From a checkpoint of a small transformer trained on Wikipedia: capped logits.
MLP neurons of a small language model. Each row is named by its layer, matrix (down: output weights) and neuron, and shows model dimensions 0-95. Each number is 128 + 24 x the weight over its row's rms, rounded and kept within 0 to 255. Numbers have three digits each. A neuron's up and down rows have the sign that makes its largest values positive.
A block is one neuron, or neurons of one layer that tend to fire together. After each block is what it responds to, as a language model described it from the Wikipedia text at the highest values.

L6.down174:177151169150152167154136112141123080103131091150175129125151151133104114157107158087116103125068141108132095107125123154152161156107124098087174072109139130108135141096122133144094143170097151115125131121109141138138131130127169152105100125127118144077130118156149139151085133150089109114
L6.down259:105105170153070117106077164179153111165109126089092099091134149111111103130123143087166167148142111146150130109155152108134112166128130071121140106156124159112156159107159137101115152115107132156158129170140092112130130153113157113156152103181135112099117184143105121099115146104161086092
L6.down333:130106112133142157145136145137128153122131122094139128117116107154123126107134164140129103119118164171129154164141135151179160158123108109141158122089144104112146132137157085101069125152155145126162154139163100122187107128179133128139141143155119119129134116117136170121125147140103146124
L6.down492:162125146106139113122115150102102068135151127099111173113131112131145120151094163120110089153124150109135140130165118119180102130149136088126119084101065149124123099130136156116100140181154139130147161146121095124176119136152179147114123125142116140091118102143125127124124094116120093140
L6.down694:123139132120165129113121115078126104149101163151140119136109116118127119123111143122111090165120146120115124115109106158121145171102114154115145119111137150130191180125129105097118128163138120128131149121128104155080121143125110145135121129104132128129117095122180092134093125162147181196
L6.down785:136160138134168149117117154106123110119080082176108100149110145130089122126096124133133087154148163144164152134142155148102162138141113112143158095132089117149091150115103142115129105107156154138118162150126099162178156135140138162138128142172131132141151105098124093117155132119136125128
L6.down853:149139111132140144089121115083131080162123118128169095108131144116107140126085116109116148138134099134128095098100112150141113155142147104129147112116136091133153157103135138096137106132126165111146119075130110135096123115098111168118115140114136117114155140116151101139103148158089130130
L6.down1124:140129108141120108153122163119110078155147122188169159102128098172160144142149160115131081132134120154127147132120157107162068096139168107134139086147158144063166116123104158107092155138114125127105120118131116124097150207154110149122158131139108106123109143148133123081099099146125143139
L6.down1150:156156146147092062158097132142100126083128104129149143105124192144138149128113156117144147157149122123118124137112142160113126126127120133143100119105150115088164107169145130073146164097117141122170134138106124120108138167137134114134122142116106159115134114133140147133096139146129154103
L6.down1160:132129119159086132148176159145099132126136098146139124137118147139122135125133107124130106143156136167130160105129124127129157142093125152139160087170102127141127147139118144089102154158135109158131162157134119107116153143102131115174128089114157122104088127152151123106147153139162142148
L6.down1235:129130109156105104149111128157172108114144149114105121118152117143181120103107134104105098116119133124175121121171137158128130116138143071157109075143126136149091077125090130122119149110132081147097118079101087126132128146108132086121138129097102132092098111121156131104127132115114176140
L6.down1288:148152116130098092143128146119114100171142155121094125097147158169121144127104144117121137134154099117130148146131115099161133170081171114137129135139107174116144168089115108142119125134138123146134089136119118153150091095159136147121125138126131128130153112104148176156126137152133128123
L6.down1298:143105121112106143106116121124126115138099147127137128190105083166119063102115092094132111105141111107125145143122119145092149144111095150115110070130102142148106090105145150124157137115107087076118155152128153137145104109092163136087128093097125101126095116156104119101122141140180088114
L6.down1333:095144149130083128133158127140069157127131109147116161093125146141155118132170107126142136147089136099132117171140135110136090102110137160118129095149158167091163122141131136145148129148135128102135141150126123137127139157142119125132156128135176104157147091141159156109112127078182157168
L6.down1356:108160130139150108087098122149148101119178091072112130152155141123146118111096121155186139137120108128183134111112122132133137086131107112121138132139094093090152143133177141118104193123138178121139114120121111131103124136129159116162123130115102117127138133116132131154082155144141119130
L6.down1369:147139116088134107092138098103102111079122124111160125095126128123136119208113159109125084080138152138110173111150117137151073103134105135126158154137140138122186111131082155131084154113104113109132139117124104110137113130131125163126173153136138164113139157121111127103128114132129150176
Description: Person first names

L3.down163:137172126145127129158103117140172134149091105127101070110085100114178099103121125156127087138103133122139134113051121158115104114133108119138140134152114092119133155112119137139113134112134093099136119126147139149142150125137120146136160096127142154106130103154142125127128095128133112157
L3.down517:114138074177145128128128151141110119164109150099130126125136082145135172118145091128111093146089172148133168100105136095119148073124142126120137149091081140145112107130133122149143126137120117117134126140146140127147119164143173177104073109099153151122142185138131111128130147062140143129
L3.down857:126128106153156145129080159104135130160125097133087084098128092165156138108130124130137106175109121127119149121141143151117110136130100147138196121111095138123133114141101093153093120186151157105154095126132127133186129152140155127131126103101141140142110125138132098128145138092146125143
L3.down1482:101136150133153163109145123129149127144129107166098140127130116166180130141095113127151139149124128081150126093131120146134120126158108143120119098135122118120137091119142099110123133128131104139137125139136127153161146199126103120133161160141137151173147125123097118151115116091141142130
Description: Table cell separator after numbers

L4.down1515:165110111147139060134124142114077157131128089127133130125136089191147096145113091149118110118123148117109127139130160149120098139123099122119158121118152129155128144102103059147076130153127122133111146122123072114131127141120103121157137162129172128115141115151056122152136133102150136095
Description: Table cell separators

L3.down139:082095117124100123132131122170157084119106121146131122130094124164128142127143123112131109181108126097123118091154141133191064140115169128115135110106096174106080145146149158112173134105130092147127102165174150140112104131123138129081143127112113096111151088103119145162168140116127078171
L3.down182:123122128083141090112134156106116128122122139131120143101119092179136157130085138119142136141114126167133127133122118118147158131139126126151141101149135141132110098157131152118132177115149121110112105113146098115092065112159096112130111134121109165176113124097136132128099149131140121131
L3.down1016:089131145137134128135141079116152101147136138123131127159139130146094159160082089130089090129060101098075130109136123119150099102136117119085114123140112143107130114169124111130190114137147094130166170146144112119114142101129153150105109118092079115133143079096171109140107154127119120165
L3.down1315:107144169144129078142121131126149185136115085137100113106133110137133136150140084107135063144127144117117082137130164117171136092120120093119153108124101171106113120150102138131159171097111138127161181143167138145150116099114173140146192134099107176130127124118104131119130144112112103119
Description: Personal first names

L4.down1470:116157114137122124112110116116146181113154132106149126131153142102119123158133096096151096120189125116148170181135143166104150103123122156119110121095096146169148114109119153123082107120119157165149134121138108151183141099139147121140129102122110105125122145145105136120112146183127101128
Description: Given names in lists